Part of a small language model's weights: 3 heads of 96, vocabulary 2148.
MLP neurons of a small language model. Each row is named by its layer, matrix (up: input weights; down: output weights) and neuron, and shows model dimensions 16-143. Each number is 128 + 24 x the weight over its row's rms, rounded and kept within 0 to 255.
Before each neuron's rows, "fires after" lists the tokens most often just before its 100 highest values on Wikipedia text that the model never trained on. A number after a token or word is its count.

fires after: " H" 34, "el" 9, "h" 7, "H" 7, " h" 6, " L" 6
L4.up756 [128 154 141 112 118 171 156  89 128 154  97 103 124 123 159 143  83 147 134 154 160 151 113 142  88 112 116 129 153 168 104 150 160 142  79 126  94 139 129 109 107  97 183 132 141 111 104 116 105 154 111 108 128  98 106 121  96 106 168 139 159 123 148 158 111 137 145 122  92 161 177 133 107 113 144 151 115 123  75 114 141 133 194 133 172 124 117 129 165 167  87 111 145 158  97 112 105 116  92 101 120 114 102 105 126 157 135 130 125 110 122 127 116 116 100  91 104 108 158 118 129 155 123 145 140 128 102 145]
L4.down756 [143 144 118  95 127  76 133 153 122 118 141  95 136 171 121 105 174 123 121 106 172 114  77 154 156 100 103  79 101  81 128 131 109 122 131 122 160  99 113 138 117 148 139 133  87 107  97  76 120 149 102  97 126 119  89 110 143 144 167  70 132 142 134 116 141 123 104 105 165 117 141 121 155 160 119 123  95 106 123  93 114 117 121 141  92 110 139 122 179 110 136 124 109 129 128 162 100 139 177 133  96 142 121 128 118 159  94 131 147 117 139 155 161 112 127 140 116 129 163 136 158 116 101 153 133 128 112 161]

fires after: "M" 13, " K" 12, " W" 10, "Ch" 9, "W" 9, " L" 8
L3.up529 [ 93  78 155 161  94 157 136 128 122 138 133  80 146 134 160 101 121 127 167 149 124 116 106 139 116 121 144 101 134 197 133 135 124 121 168 131 118 139 132 133 150 122 124 116 136 119 176  95 132 149 147  98 149 125 142 123 139  95 121 143 138 109  75 139 134 167 128 113 127 147 111 120 159  74 110  97 108 132 146 115 162 120 129 142 132 120 127 150 103 127  92  80 135 128 136 121 146 141 152 102 108 146 124  98 181 124 141 139 143 156 138  98 148 111  75  99 113 120 150 172 106 140 134 140 128 105  97 148]
L3.down529 [ 93 119 100 122 117 116 135  98 158 117  93  90 132 133 170 104 156 171 137 149 112  85  97 146 113 100 137 114  86 142 145 108 144 129 150 189 114  97 113 127  76  91 116  72 140 128 139  74 129 111 132 129 149  83 161 112 124 153 117 135 155 135 133 103 122 173 114 138 109 122 150 129 104  96 120 175 117 111  97 131 136 176 103 123 109 123 122 115 139 117 105 101 159 115 114 150 122 138 119 130 144 131 152 117 141 138 139 125 105 147 115 168  91 148 110 155 121 119 127 137  76 119 115 116 101 101 139 131]

fires after: "-" 13, "R" 11, " n" 10, " R" 9, "n" 8, "N" 7
L5.up732 [135 119 118 146 112 103 138 143 123 127 128  77 182 111 133 155 163 145 129 100 179 103 112 122 111 136 117 164 125 114 122 100 159 135 147 102 140 124 104 141 129 128 144 125 156 179 150 135 130 129 105  95 145 121 143 160 140 158 188 132 154 116 151 134 116  97  80 157 125 157 123  92 164 102 120 147  80 135 129 151 132  84 143 129  90 117  97 112 102 121 103  75 153  88 155 155 130  82 137  98  75 116 149  97 155 202 154 134 105 126 106 139 158  98 160 124 136 124 119 155 141 102 164 101 135 148 128 157]
L5.down732 [139 143 129 123 133 113 136 108 125 120 140 148 144 122 134  90 163 136  84 100 114  94 137 123 110 160 120 108 149 102 172 130 123  94 153 135 148 139 187 133 147 108 140 138 151 167 125 160 113 141  86 149 134 138 150 136 154 132 106 109 135 106  88  95 157 130 148 121 121 131 156  78 138 132 144  78 153 106 108 131 148  95 137 126 116 127 137 100 149 124 177 156 113 113 169  90 181 153 152 112 121  87 135 136 162 119 140 124 132 108 144  94 104 110 118 109 114 108 140 129 172 181 122  87 160 132 110 118]

fires after: " C" 25, "C" 22, " a" 12, "P" 6, "A" 4
L4.up712 [132 148 136 124 133 106 139  91 173 177 119 164 157  82 133 150 168 104 139 130 110 158 118 120 137 115 103 131 120  94 118 127 170 149 123 149 103 181  97 147 148 200  94 169 114 151 119 126 133 137 123 124 110 114  94 145 150 121 111 127 105 148 129 120 160  99  88 109 113 124 139 137 128 120 128 104 120 146 117 144 167  96 128 134 112 112 145 114 148 110 116 128 142 139 112 136 103 103 103 161  98 135  98 159 145 130 120 126 145 180  95 130 174 154 141 150  92 132 171 124 114  92 133 100  82 168 147 100]
L4.down712 [134 118 108 134 162 182 144 124 127 117 111 119  99 144 137 164 128 115 152 138 122 161 149 109 180 140 111 119 130 114  80 148 154 141 136 129 144 105 127 142  97 145 154 189 125  90 119 131 117 111 123  92 141 138  86 101 131 143  79 126 128 124 119 125 133 107 130 106 100 134 128 105 110 107 126 128 102 179 109 130 135 134 124  89 113 142 103 137 139  85 158 152 132 114 112 154 111 111 125 128  95 100 147 160 119 169 132 105 117 169  90 120 125 116 183 129 154 113 155  95 147 153 167 115 112 137 130 104]

fires after: " V" 51, " v" 16, " Pr" 8, " pr" 5, "ations" 4
L3.up362 [149 100 132 128 164 117  73 135 156 139 116 138  90 121 153 119 114 131 134 161 140 111 113 154 128 151 113 133  62  76 120 119  99 122 163 117 141 156 160  82 187 116 141 148 147 202 164 131 107 118 150 150 103 120 147 111 117  89  98 125 147  88 113 139 155 106 131  97 162  76 147 134 131 138 106 147 145  89 122 107  95 119 154 137 138 146 147  94 104 138  92 111 108 127 124 107 127 161 113 134 122  67 114 157  99 153 158 100 159 157  85 125 135 136 113 150 141 135 120 155  97 145 127 136 131 150 150 137]
L3.down362 [130 123 170 110 119 168 159 147 120 125 100 117  95 117 136 100 119 118 111 193  85 134 139 113 112 120 124 144 153  92 141 143 110 121 137 130 152 103 195 133 148 132 104  80 133 146 133 124 108 148 106 125 124 115 100 156  82 118 111  79 119 120  96 146 128 103 143 146 182  89 106 147 155 109  91 117 140 124 190 114  87 107 141 122 123 155 153  97 128 135 119 105 121 130 142 131 140 132 166 128 124 131 140 134 111 128 133 161 150 145 147 145 178  95 153 110 156 168 109 123 194 142 108 141 159 111 107  98]

fires after: " p" 19, "p" 19, " P" 12, "m" 6, "sp" 5, "n" 4
L4.up318 [118 157 126 115  99 150 121 106 174 128 137 166 187 158 123 114 142 142 128  91 130 105 112 128 101 102 120 102 150 125 113 148 138 153 182 106 138 125 125 108 132  93 149 142 106 182 166 121  74 154 133 170  99  92 110 154 156 118 136 121 102 146 106 130 111 145 136 166 151 163 134  94 130 102  84 133 125  93 114 138 131 129 141 136 147 107 130 148 119  79 100 135 168 148 129 143 112  97  89 157 111 125 132 165 103 130 158 134 127 161 108 107 129 114  74 108 144 146 171 147 140 102  94 151 134  95 133 153]
L4.down318 [149 125  94 108 125 105 150 105 125 115 116 142 120  96 138 125 140 142 110 113 128 155  91 126 148  93 160 149  78 139 129 114 168 128 121 126 149  78  80  94  82 124 110 131 137 163 115 128 140  79 119 125 137 117 125 146 109 136 122 189 119 115 114 136  96 159 144 165 129 120  86 120 126 113 124 131 132 168 102 159 117 103 109 161 115 128 110 136 125 139 137 112 160  94 115 113 161 168 105 122 142 163 134 112 161  77 163 168 138 152  81  99  98 127 124 133 148 200  96 123  93 120 140 145  80 115 171 148]

fires after: " c" 15, "C" 13, " L" 12, " h" 12, "L" 6, " rec" 6
L3.up127 [141  85 122 105 125 151 157 132 157 133 112 128 166 124 143 108 135 110 131 168 114 133 158 119 120 157 153 132  85 157 104 121 122 149 111 128 125 153  89 145  73 117 154 138 146 137  98 141  97 136 122 106  93 119 139 112 144 130 136 148 154 130  88 115 111 112 134 121 133 161 172 137 147 127 118 125 105  93 108 127 163 132 143 151 196  99 134 113 122 138 130 120 102 167  93 163 115 135 100 156 140 140  94  99  96 131 144 152 172 141 119 136 145 129 139 114 117 117  47 127 107 169 154 158 140 154 160 118]
L3.down127 [146  92 127 130 124 123 109 136 103 125  81 160 154 144 114 137 151 123 134 121  91 104 132 133 126 147 104 149 138 134 134 154  98  77 108 131 121 125 133 133 215 136  89 158 152 118 178 111 141  90 158  96 132 110 104 140 128 151 144 115 109 172 143 125 129 131 107 135  90 149 117  80 151 138 116 166 153 121 144 125 108 127  78 139 129 136  95 164 133 147 128 147 130 142 125 141 104 164 169 140 133 184 104 104  85  86 171 109 105 149 118 126 139 103 154  98  86 125 140 142  81 116  95 152 125 139 132 128]

fires after: " a" 21, " A" 13, " an" 5, " age" 5, "A" 4, " f" 4
L6.up798 [138 143  88 154 109 175 125 117 151 176 137 144 152 116 129 161 131 134 180 107 115 172 111 130 144 128  48 142 107 135 141 151 125 125 150 149 127 141 144 137 119 158 113 138 188 121 149 106 139 151 107 133 179 118 105 115  98 127 137 120 153  98 158 131 115  83 139 123 112 102 108 110 111 136 132 155 122 134 125 135 127 147 153 119  99  94 119 146  95 130  86 137 110 139  82 152 147  96 133 102 131 109 137 161 127 102  59 125 128 122 145 178 168  97 142 132 136 129 173 170 131 108 121 111 121 124 154 110]
L6.down798 [128 145 105 117 120 155 162  88 128 128 126  82 154  96 116 132 118 132 158  63 115 158  91 120 122 122 136 134 161  97 119 126  88 151 177 105 153 158 113  89 162 173 141  77 122 128 143 111 154 116  67 157 155 119 137 151 124 189 100 145 144  92 102 127 139 137  94 111 140 145 138  94 121 137 133 124  97 131 127 118 109 154 112 155  74 143 132 149 155 141 113 131 148 115 167 103 149 106 148 128 113  97 140 160 119 121 111  97 165  85 140  93 141 142 139 120 112 156 139 102 120 172 137 113 152 120 154 129]

fires after: " " 51, "0" 14, "," 5, "4" 5
L11.up299 [138 132  98 112 118 183 109 109 101  95 126 173 139 154 115 128 101 138 129  72  79 153 116 151 136 208 123 150 183 143 112 127 172 143 171 129 149 129  92 156 139 130 157  99 125 172 142 130 118 167 118 163 108 127 112 127 144 147 120 120 132 131  94  76 142 132 188 106 168 155  94  60 143 138 151 131 140 138  95 129 138  94 101 126 129 110 117 108 122 118 121 156 146 142 110 118  86 131 121 141 132  86 127 129 109 154 156  98 167 134 134  90 131 130 135 116 119 126 139  88 146 116 122  99 118  90 119 145]
L11.down299 [132 155 115  87 131  86  94 116 124 130  97 121 119  98 153 163 144 125 161 153 107 176 134 116 150  91 132 137 133 130 155 115  96 128 119 151 132 121 113 135 146 139 178 110 134 131 109 115 167  89 125 110 155 150 119 126 171 146 126 126 113  99 111 126  94 152 120 103 196 103 133 119 114 117 130 139 105 129 120 139 135 104 119 144 131 100  69 108 146 118 169 112 161 135 140 159 117 145 102 123  91 144 141 120 139 103 143 138 112 146 154  99 144 131 129 155 152 105 125 165  79 129 150 139  83 110 161 114]

fires after: " P" 17, " n" 12, " p" 8, " h" 6, "at" 5, " t" 5
L3.up879 [127 156 163 105 100 159  88 109 132 157 139 120 152 131 183 114 146 131 114 114 107 126 107 157 114 140 114 121 117 103  72 144  85 139 148 142 141 134 123 140  92 173 127 145 137 126 141 128  62 124 108 124 126 146 133  97 176 155 154 149 112 143 138 146 123 116  91 116 109 144 133 118 107 131  85 135 131 136  86 163 126 128 117 137 127 129 159 140 124 121 160 114 138 108 120 127 120  71 134 148 101 162 174 177 126  73 160 138 144 177 158 110 101  77 123 139 124 111 165 104 108 111 130  95 188 118 108 112]
L3.down879 [150 101 159 101 112  93 113 141 118 105 125 141 182 133 100 107 127 152 137  91 121 128 149 160 100  71 110 115 112 140 128 103 106 128 180 131 129 122 107 133 139 110 158 135 125 144 139 101 127 102 152 120 142 107 148  81 164  92 132 106  92 127 116 168 134 128 138 186  83 161 111 129  91 142  99  83 130 152  86 130 145 135 145 124 145 154 121 134 160 143 110 110 137 180 150 106 133 174 153 176 166 118 111  98 166 117  85 127 113 130 122 150 106 139  99 121 145 110 139 125  97 152 129 117 136 130 133 120]

fires after: " K" 20, "h" 16, " C" 12, " c" 9, "c" 4, "ur" 4
L6.up434 [117 116 128  95 172 159 101 140 173 108 108 143  94 169 119 127 119  98  78  99 161 150 123 154 221 166 136 122 131 125 115 138 112 140 135 122 115 135 119 178 134 132 110 139  83 160  95 103 117 157 153 110 114 133 143 127 101 102 109 113 111 120 131 116 103 115 143  80 114 105 135 126 189 124 124 117 157 115 143 159 125  81 151  98 135 137 137  90 143 162  92 102 102 132 145 128  98 128  95 109 138 117 146 132 171 152 156 156 162 142 145 159 141 117 145 111 156 124 114  82 102 175 120 113 135 143  92 123]
L6.down434 [148  93 154 117 158  86  85 147 128 178 175 134 109 145 167  95 133  86 127  82 136 158 166 157 176 103  99 114 161  88 110  71 130 153 141 126  98 123  96 121 142 120 141 134 117 134 113 103 136 143 117 155 129 118 136 117 126 133 122 104 123  90 106 116 156 135 114 103 142 147 141 124 116 105 166  89 147  97 111 147 146  78 145 114 104 129 108 145 153 137 146 107 149 132 123 124 151 141  98 152 129 164 112 145 141 105 117 167 160 125 137 128 110 105  90 109 178 120 137 134  76 127 121 106 122 107 121  87]

fires after: " v" 14, " g" 14, " l" 13, " Ch" 9, " st" 7, " St" 7
L4.up122 [128 147 119 140 134 166 133  93 116 119 115 134 157 131 132 169  80  92 173 134 102 118 138 147 125 134 126 182 126 113  79 130  72 166 140 138 106 135 135  96  95 163 130 145 143 117 100 121 107 127 136 171 120 209 171 129 135 116  60  99 113 130 122 141 157 137 116 123 143  96 141 129 133 133 138 138 135 119 156 118 144 124 131 118 115 148 116 114  86 159  75 160 144  80 103  89 148 169 116 117 131  76 134 110 140 149  80 153  90 140 154 160 160  85 125 162 132 135 141 120  88 129 127 140 124 125 145 107]
L4.down122 [146 142 173 146 148 112 108 134 109 134 142 126 141 158 148 158  88 137 166 129 117 127 114 172 152 140 115 132 157 152  82 110 147 164 114 159 112  91 130 120 105 137 124  67 138 180 128 100 138 118 127 142 123 141 142 130 119 145 112 150 111 124 137 141 177 165  99 150 116 116 101 151  91 153 168  71 175 136 140 107 127 118 151 146 142 128  95 157 161 120 113 104 137 131 162 103 163 118  92 135 111  99 137 110 153 132 137 106 116 130 138 128 145 107 104 156 175 169 121 110 156 130  74 105 113  92 109 134]

fires after: " c" 15, " a" 13, " A" 8, " m" 8, " d" 6
L6.up153 [152 159 127  75 129 186 150 101 169 138  96 104 137 104 111 180 110 130 170 108 106 161 104 123  98 121 159 109 114 144 162 148 163 141 107 159 120 128 103 131 131 133 100 114 136  94 156 130 107 107 129 121 143 176 142 125 160 138 177 121 147  84  92 141 113 123 186 102 136 123  90 148 117 100 154 161 126 144 109 122 132  90  89  91 148 157 119 158 126 125 136 114 134 132 117 101 117 124 165 150 122 106 102 114 126 135 118 179 146 100 153 168 118 122 120  91 141 157 133 137 164 101 104  89 125 103 145  92]
L6.down153 [143 140 123 104 173 167 147 135 108 141  98 118 155 144  99 117 158 109 175 125 128 167 139 126  86  94 150 100 136  96 142 131 136 126  79 106 136 143 172 147 150 145 121 165 134 154 139 132 122 112 132 108 135 115 130 150 152 121 123 126 175 144  90 138  88 141 131 112 164 116  89 130 119 133 144 155 178 156 111 125 145 142 128 120 152 153 100 153 148 107 152 102 109 146  97 115 123 137 111 176 155 155 136  80 112 147 118 118 137 114 134 132 103 132 136  93 134 148  95 126 131  94 130 108 155 121 188  92]

fires after: " Ch" 21, " ch" 13, " w" 11, " v" 8, " sp" 6, " Pr" 5
L3.up445 [134 133 194 110 139 114  76 101 121  99 100 111 171 122 146 166 105 132 142 175 119  97 154 146 142 165 156 141 113 122  92 127 146 153 149 130 125 119 100 114 177 146 116 118 107 107 128 125 165 117 130 148 134 121 168 168 112 104  81 158 156 172 157 149 118 120 127 148 138  97 128 107 116  76  89 115 126 133 168 127 121 131 106 116 140  82 156 124 108 161 113 153  93 121 104 125 182 120 142 128 159 111  98 153 124 126 110  98 102 184 116 110 136 110 109 141 108 149  97 128  86 158 122 167 182 143 118 172]
L3.down445 [117 102 204 144 148 133 127 121 123 126 114 110 158 127 121 115 140 115 143 160 152 111 104 132 128 143 143 125 116 100 119 118 114 136 136 174 107 104 155 112 139 115 148 116 152 148 108 122 137 195 102 134 112 131 126 127 114 107 108 145 129 162 137 123 105 152 134 138 114 136 112 125 105 101 101 102 139 170 153 141  93 139 125 166 126 110 128 141 112 135 165 152 107 112  93 172 108 165 118 122 127 127 126 168 161 101 121 108  81 118 162 125 106 111 105 116 156 166 132 138 127 128 114 137 120 158 159 150]

fires after: " K" 27, "M" 10, "N" 8, "W" 7
L4.up738 [164 127 141 184 111 109 129 162  78 149 145 116 101 104 134 115 137 109 128 107 110 105 166 138 152 112 177 164 160 107 169 143 120 142 133 104 123 139 129 206 137 113 119 127 123  93 122 140 121 122 122 100 140 156 147 157 115  90 151 134 155 108  57 125 125 148  92 139 108 127 128  89 143  95 139 106 129 106 121 131 143 101 118 157 137 100 134 138  94  76  85 130 120 143 128 141 107  88  88 119 131 127 128 142 135 162 156 138 122 128 135 115 144 154 116 167  97 101 134 133 108 125  96 109 121 122 139 162]
L4.down738 [150 113 149 159 138 106 137 109  82 125  94 100 132  91 103  96 156 139 136  99 133  97 126 103 138 133 155 136 165 119 128 157 141 111 149 124 166 116 129 135  87  91 104 133 113 168 106 124 120 143 144 137  71 113 114 176  91 150 143  98 159 138 120 117 147 129 147 121  84 115 137 151 163 127 136 154 137 179 138 136  95 160  91 125 132 124 141  82 168 146 150 124 121 110  76 184 132 134 146 142 100 149 111 132 141 148 148 145 143 146  96 129 102 131  99 204 150 115 112 127 135  83 100 106 154 124 128  90]

fires after: " C" 21, " K" 8, " m" 8, " M" 7, " B" 7, " c" 6
L8.up770 [109 110 141 132 164 104  96 159 107 162 145 137 154 107 126 133 151 133 183 115 136 143 118 108 152 150 132  91 112 131 123 124 141  92 155 143  83 125 135 132 116 131 105 136 126 163 134 162  72 126 113 153 103 144 184 110 150 105 153  95 134 145 114  98 137 131 136  83 144 104 130 108 144 103  93 152 137 146 111 164 155  93 157 150  91 138 196  78 127 136 117 125  89 134 128 132 119 128 122 126 157 108 103 131 131 167 101 119 147 153 144 110 157 115 121 113 150 114 128 113  98 133 115  75 104 117 140 145]
L8.down770 [120 109 144  94 117 121 102 157 130 166 138 113  96 129 105 140 132 166 124 124 157 139 123 143 118 149 110 108 125 130 134 105 169  83 109  93  82 117 151 108 178 120  87 171 109 144 130 134 162 149 121 128 114 127 127 142 177 139 146 122 140 139  95 174 175 131 112 138 138  77 185 127  93 149  95  90 156 104  90 106  80 103 158 151 107 154 123 122 116 126 121 111 135  70 123 139 121  99 132 149 129 124 116 175 110 147 143 158 162 138 125 178 118 128 122 130 149 131 208 136 107 145 170 106 117 126 148  83]

fires after: " |" 20, "0" 9, "5" 8, "3" 7, "4" 6, " sp" 5
L12.up923 [165 118 127 149 113 135  90 116 127 116  87 146 156 148 145 121 156 164  93 130 105 137 166 131 141 145 112 135 100 128 114 140 126 112 124 111 103 151 123  89 139 130 147 144  98 165 168 119 110 118 151 149 126 120 131 147 165 149 142 119 125 160 124 113 140 122 152 170 136 184 180 123 122 142 115  81 150 138  95 173 119 136 141 108 143 103 100  92 161 140 121 177 158 130 117 123 147 112 102 147  59  88 153 162 146 118 144 146 130 120 146 177 117  95 109 119 105 127 130 122 120 117  85 141 154  73 108 123]
L12.down923 [122 128 100 120 132 101 101 135 146 171 162 115 100  80 165 124 131 159 143 111  96 134 143 170 156  64  91 124 158 142 131 127  78 127 102 140 117 157 157 116 130 110 163 100 139 150 144  81 126 149  90 106 132 135 167  90  97  93 144 133 117 111 164 149 159 169 113 117 134 157 134 128 130 127  98 120 128 176 133 127 142 103 166 150  88 137 134 143 132 117 124 106 126  99 123 102 103  78 122 136 143 111 165 108 160 149 144 110 148 151 109 109 110 130 144 168 159 139 126 143 107 113 150 119  94 135 149 128]

fires after: " M" 19, " m" 12, "m" 8, "em" 6, "ab" 6
L4.up638 [149  91 149 127 116 114 130 137 134 127 127 134 168 136 143  97 155 140 156 122 149 158  94 124 132 158 127  92 141 114 170 129 124 136 113 140 105  86 115 154 130 170 106 174 161 160  88 105  98 134 132  93 137 120 146 102 153 158 169 124 124  97 148 100 136 107  90 126 106 133 126 112 174 137  84 139 157 151 169 118 112 110 166 158 139 152 146 164 151 163 139 141 133 136 102  91 107 143 113 165 120 117 127  99 155 112  95 129 134 164 112 125 137 158 148 158 144 116 124 169  98 128 133 114 127  87 114 149]
L4.down638 [175 118 176 150 137  87 161 149 119 116 138 152 117 160 148 124 155 122 114 144 108 138 120  59 126 134 136  82  77 122 123 135 143  88 130 135 166 149 113  93 127 141  92 164 133 101  95 130 103 147  93 147 109 138 161  99 154 125 168 146 153 157 144 126 143 128 128 123 149 140 132 116 129  98 117 132 108 101 106 132  92 108 136 135 189 141 111 127 126 156 127 159 141  82 117 109 114 127 106 123 163  98 117 161 117  99 116 149 160 124  87  92 120 122 155 170 147 164 125  94 113 105 129 106 132 107 160  99]

fires after: " a" 23, " M" 23, " m" 9, " A" 4
L6.up682 [154 125 105 122 122 101 146 169 125 202 109 132 168 130 105 169 172 129 128 115  99 179 121 150 135 110  74 128 101 148 148 112 105 139 156 146 139  82  99 146 150 134 129 113 163  97 168 129 105 126 156 167 160 139  47 152 161 133 112 162 181 134 118  80 142 144 121 138 130 153 114 165 145 109 107  71  74 150 113  79 155 149 116 167 102 144 123 123 102 125 121 145 129 140  88 112 128 120 159 144 110 106 119  93 145 147 131 126 114 124 163 160 137 139 121 137 133 137 165 100 127 115 123 123 113  95 151 112]
L6.down682 [ 94 175 152 113  96 128 144 162 144 128 113  88 134 103 126 129 188 149 146  81 124 168 121 185 148 143 105 127 117 147  81 114  99 137 168 126 164 118 124  96 128 136 136 173 114 111 151  63 100 125 109 131 100 125 127 122 184 119 160  91 114 160 111 134 137 110  96 142 122 143 102 120 134 118 129 145 143  95 145  82 123 158 121 151 117 112 115 111 116 134 118 167 129 115 119 115 120 156  99 127 121 127 162 116 151 140 122 101 111 141 148 130 182 147 132 157 123 131 122 120 137  97 120 102  96 138 168 149]

fires after: " T" 27, " Ch" 11, "y" 6, " W" 4, " H" 4, " w" 4
L3.up73 [102 143 148 134 158 159 144 113 165 155 110  84 109 146 121 147 121 108 123 161 140 123 120 145 134 114 188 119 110 124 141 132 145 107 119 134  83 112 123 133 103 105 124 159 118 109  94 114 147 115 150 149 143 152 158 107 107 105 126 134 136 137 116 149 114 109  98 126 149 111 114 187 154 140  76  97 109 121 174 125  98 164 148 121 109 113 159 137 133 132 109 152 132 123  97 105 105 112 152 137 181 145 133 156 116 129  89 126 139 105 116 149  88 130 113 149 111 106 154 124  97 165  67 102 161 145 145 165]
L3.down73 [112 138 165 106 151 151  65 113 157 112 123 135 144 160  96 117 110  99 143 112 138 146 120 157 128 123 126 125  84 110  46 141 108 151 140  86  90 128 101 164 133 166 119 122 119 125 129 140  77 125 103 119 160 112 151  76 149 124 129 114 148 109 161 146 157 111 107 117  69 100 139 104  96 131 108 130 122 134 100 119 120 116 121  91 137 144 123 137 163 124 118 123  62 112  89 109  97 104 103 142 171 145 139  95 155 145 144 136 156 167 136 105 145 103 180 128 134 125 108 134 125 154 132 121 140  88 146 140]

fires after: " p" 13, " imp" 12, "p" 11, " sub" 8, " s" 8, "ub" 8
L4.up577 [109 109  98 135 154 104 110 119 166 129  91 145 161 156 105 102 141 158 121  99 128 188 120 101 122 151 101 121 138 107 112 154 140 130 145  95  80  98 122 146 114 131 131  83 105 183 114 127 122 109 179 136 110 116 140 120 148 162 131 113 126 154 117 123 131 120 156 145 127 148 115 152 133 177 107 111 111  90 141 124  82 117  94 122 131 137 103 140 154 145  66 118 130 133 112 151 107  66 134 115 112 155 111 123 117 136 147 110 144 109 139 110 121 110 132 129 153 134 135 123 143 134  86 144 143 142 127 125]
L4.down577 [133  99  78 129 187 152 176  78 103 123 135 119 132 160 153 131 127  83 121  78  94 152  82 187 104 130  97 129 102 125 153 111 158 145 136 133 107 119 117 138 131 130 142 132  89 116 121 121  74 111 136 120 133 138 154 117 137  87 122 147 108 130 173 133 111 123  98 118 139 124 163 136 132 124 127 143 163 138 140 155 104 104  96 108 128 151 176 115 105  95 156 111 143 104 142 153 189 156 156 132 117 117 125 119 113 110 121 140 154 125 138 134 121 120  59 117  80 123  86 120 144 124 107 150 109  99  99 131]

fires after: "aced" 14, "ar" 11, "on" 7, "man" 7, "ss" 6, "r" 5
L6.up48 [117 108 160 142 169 157 169 131 125  94  92  97 102 133 177 106 138 114 120 146 126 123 117 128 142 120  98 197 153 138  71 124  87 146  93 116 112 109 121 149 127 161 120 147 132 107 143 119 107 157  75 109 116 132 100 100 116 104 127 123 128 133 138 110 115  83 128 116 101 141 106 147 108 147 127  78 136 167 162 116 124 113 127 105 155  99 132 102 137 133 146  94 133 168 150 159 154 131 134 157 103  81 194  93 132 161 106 106 100 152  92 151 151 144 167 114  97 113 126 156 119 152 126 163 113 158 115 132]
L6.down48 [134 165 136 123  85 113 141 130 161 120 165 106 118 128 122 127 149 172  80 135 133 105 109 145 118  94 118 129 136 114 135 153  92  93 182 115 152 115 158 116 116 120 161 129 123 129 179 136 128 154 155 123 118 124 138 182 146 138 159 109 163  98 159 134 158 162 119 130 171 155 118 123 127 148 137 168  85 152  87 127 145 121 158 129  66 114 146 107 138  80 114 122 130 123  94 150 123 131 133 151 130 144 118 123  98 123 141 152 152  80 160 153 148 135 107 141 139 143  92 120 118 149 119 133 142 129 108 120]

fires after: " Cent" 14, " P" 10, " Soc" 9, " Med" 8, " Ch" 8, " p" 8
L6.up933 [146 144  90 140 140 187 125 135 119 115  98  99 142 118 135 104 136 176  74 126 104 118 136 118 118  85  99 112 134 104 124 153 109 106 139 147 177 124 164 142 141  82 149 126 119 115 122 136 142 153 136 140  97 148 132 102 155 133 102 145 134 126  94 177 102  87 154 142 175 155 141 101 125 103  97 110 135 140 117  99 120 129 107 121 106 160 141 144 113  99 162 146 151 132  81 133 120  87 134 151 154 116 165 166  82 115 116 152  86 140 138 115 129 160 101 136  96 118 144 157 140 132 113 185 157 151 119 103]
L6.down933 [128 113 141 150 174 100 132  98 133 132  66 120 103 137 143 151 141 126 112 141 151 163 102 158 153  90 143  89 109  91 157  94 132 164 160  89 151 154 162 141 137 118 146 179 141  81  83 115  86 144 132 159 125  93 118 113 166 118  83 127 106 144 125 116 105 142 136 119 108 150 118  82  94 111 134 121 161 122 118 146 106  94 131 141  97 104 123 132 134 138 150 141  89 141 120 125 114 105 138 124 178 110 129 130 143 126 118 123 142 166 154 123 143 181 154 147 151 161 145 155 100 142 143 116 130  78  75 125]

fires after: "-" 46, "or" 8
L5.up662 [126 123 165 170 112 131 171  80 109 140 101 100 169 156 125 109 113 159  86 107 152 114 123 106 135 132 120 184 167 118 122 106 134 120 137 135 135 165 122 116  97 106 162 110 130 133 124 124  87 138 128 155  96 189 111 139 121 118 150 137 135 136 127 147 105 127  79 174  99 124 114 128 110 118 134 136 141 121 171 124 102 104 164 139  80 120 131 131 110 119 144 110 117 146 138 120 133 137 116  90 134 151 165 135  83 157 130 131 124 159  75 139 161 148 147 104 128 100 153 103 120 124 124 150 165 165 170  93]
L5.down662 [141 130  94 132 102  99  69 161 122 128 113 160 122 156 143  94 111 131 112 127 107 107 121 144 104 135 147 119 112 108 137  65  95  95 138 145  51 131 170 155 139 153 130 130 156 168 114 121 166 136  89 167 110 150 114 160 124 106 106 115 133 155 108 145 126 125 139 155 167  88 155 136 159 117 120 118 130 124 101 203 116 119 143 138 119 158  92 100 132 132 131 101 142 167 106 116 102 124 139 115 183 121 117 124 130 117 108 156 169 120 140 167 138 142 127 123 101 152 109  99 126 132 130 155 125 121 144  95]

fires after: " A" 16, " a" 14, "°" 11, "ec" 11, " v" 8, " V" 8
L3.up117 [129 176 115  98 141 100 149 133 159 128 138 151 176 138 145 168 164 173 147 119 113 161 121 127 130 122 168 113 125 100 101  92  78 158 108 167 124 108 141 143 124 155 114 135 146 147 102 150 151 125 137 122 116 136 120  99 136 126 101 136 152 122  80 148  89 101 117 116 115  85 105 143 116 129 146 102 108 157 128 109 131 143 154 105 142 134 130 160 113 167  99  79 150 102 114  68 136 120 132 110 128 125  50 111 116 149 161  99 122  70 173 156 157 136 128 125 152 144 151 131 143  70 117 106 136 154 107 111]
L3.down117 [ 84 127  83 134 135 151 175 131  94 131 111  93 178 161 146 141 143 170 138 148 150 161 183 151 115 186 130  91 123 126 105 125 116 122 137 106 115 148 106 161 148 135 137 121 138 107  90 121 187 120 155 156 147 128  85  77 156 143 121 118 103 122  98 136  74 128 106 134 134 118 111 128 122 148  88 182 115 126 172 164 160 140 136  99  95 113 155 124 120 118 139 168 123 122 127 130 158  93 117 119 102  93  99 147  89 161 159  95 131 147 133 125 139  95 135 146 199 111 101 140  94 155 119 151  97 129 138 128]